Part of a small language model's weights: 8 heads of 64, biases.
MLP neurons of a small language model. Each row is named by its layer, matrix (down: output weights) and neuron, and shows model dimensions 272-399. Each number is 128 + 32 x the weight over its row's rms, rounded and kept within 0 to 255. Numbers have three digits each.
Before each neuron's rows, "raises" lists the tokens whose logits its output raises most directly, leaving later layers aside.

raises: "y", "er", "ili", "ian", "ial"
L8.down926:128094130176074150140108173115167081142074129133103151098136132129114127132070076185156128127127131092087124118121112161132212177126173138096192106133139118155082130122157180115172167152119133185106113190102140117118146181105126200115179107103145091132136135141122065065155091101136178095124115105125126117146099149094093146075101118145166087155124126140107123129134132149173135094138

raises: " killed", " centuries", "–", " death", " died"
L8.down306:108102100149173141150147147111152156150182075166086125130096156153134124198169172160064170175176118144157184134076115155125085164136135169123154112086014077135130110170078137126110096132150123156121132122136129108141156169117190000129105105136144113170153147181099100085138123131092184101168138122129135111107166119103131074099162156116150153110167115140187173152164143127130140119131

raises: " film", " films", " television", " movie", " anim"
L8.down1907:189083093154174091135109082151149116108161141112138103114129112117212102119146108095088117133130179124133128101125128167130104090156096159096118154136116151114091152179103125057158094066149161161133148096173119195141143075180104140153186126147106165180178159073160180094103133102131077115143181140130132156108133101161104101158087164157143109087100119091143129125061156116079181123101

raises: "c", "ic", "ico", "ics", "acter"
L8.down1393:126141165158192122193113099083183091114077123138110163120118119134126159151112110127111132132085148142128117121037142129137099138129159118181172102145135130171110062137150128176167160150100149176103172139128149053104128139182145037130135096114112139115134126166110163119156145136108096062108105124105107100091111137050066143115102099078134152165130137117201137180120100139158112173126

raises: " such", "ness", " about", " except", " include"
L8.down787:116124189078160186175133144149165129115106154122091092110144117125142089162129094114133074143133149049061132125096199166137151133127109117172137153129133145133063178128130084092164140098086166156167131143116062097146147173151142124075148078093111139142120144089154124128118141144103156084123133151197118127090148104144143207139120122088132118151132078156106148152124162119068145108130

raises: " being", " having", " serving", " taking", " winning"
L8.down429:120148173144170138170140125151131120106158159091097151089151097123106196130119147107102138082149137136150123100159067103175086133112118135139136132113125118179146106188171164182119099150090137106111153111107180157134105144133133105112141128127123122140089127148111130124134155159175127124128091101112096136141103141112067095110149186158059136200128188145110111142150083141182150117125

raises: " consisted", " would", " could", " should", " consists"
L8.down1889:189126196120115149160098042150153138102157149100132083070138113114091103172169074189181123080117129179108101165099123191132120153083157137108095133127109146095111096131131124145087125154098121213133096158116129073095162147148082086098131128056137155136075113144149121170145102091138171144091132125124167136127130154154114104127096108157108135133104114193129167055148113142157117142127

raises: "od", "urs", "ur", "umi", "urb"
L8.down1008:139084105134068053068153128115139152147126077108075118103140105199093143160125116168115117094163139146176108081091091114108125084099085107126124116182100122135081137159140095134112072098118128137177094095151133199133120147096138106110154104116201153116135074094134145143133185112074113112094166086123156069204096159068163164140181102165165166145124108209117159074150133081097107151115

raises: "les", "le", "ood", "ling", "ings"
L8.down898:171050146119057134155096137089081132128124126129114145075161107147120143146100164149125180085193129100150095132111094097186123118136151161122132128217093057160172115086186101162120147147153098092172103131118115156090141121080159139144105122177104136085078158134190135131156102152066141114210106114119157157126098123142204127067085140145136187128078191112075107147139141127117119129163

raises: "est", "ith", "rd", "ution", "bil"
L8.down1211:106153145097133110107157050088138062169178114121153155115108096140110116092147144179096163166092142167142125150138120116177196150122128084133187104133134131098112118152137069157076158111113149114111185119129130151103133127125143159112127161142143186129146166099171163153100115121142086109128121117141122113095077197171148114121172125122099135117125085162112128070142143108093117063092

raises: "ft", "fic", "gor", "cal", "atic"
L8.down1532:139113167136139166159148142131079138120125160146109108128116119098095112089089067166118132116075125140141134124135121092136107085173162096139087144206095041151183148185135121152126099167147129137100118151120098117120080164165162103086142146188129108044190105123050114145117153090145179133092078136149145091139158148134142123108144109066047084110141072169153119135111147128154153117093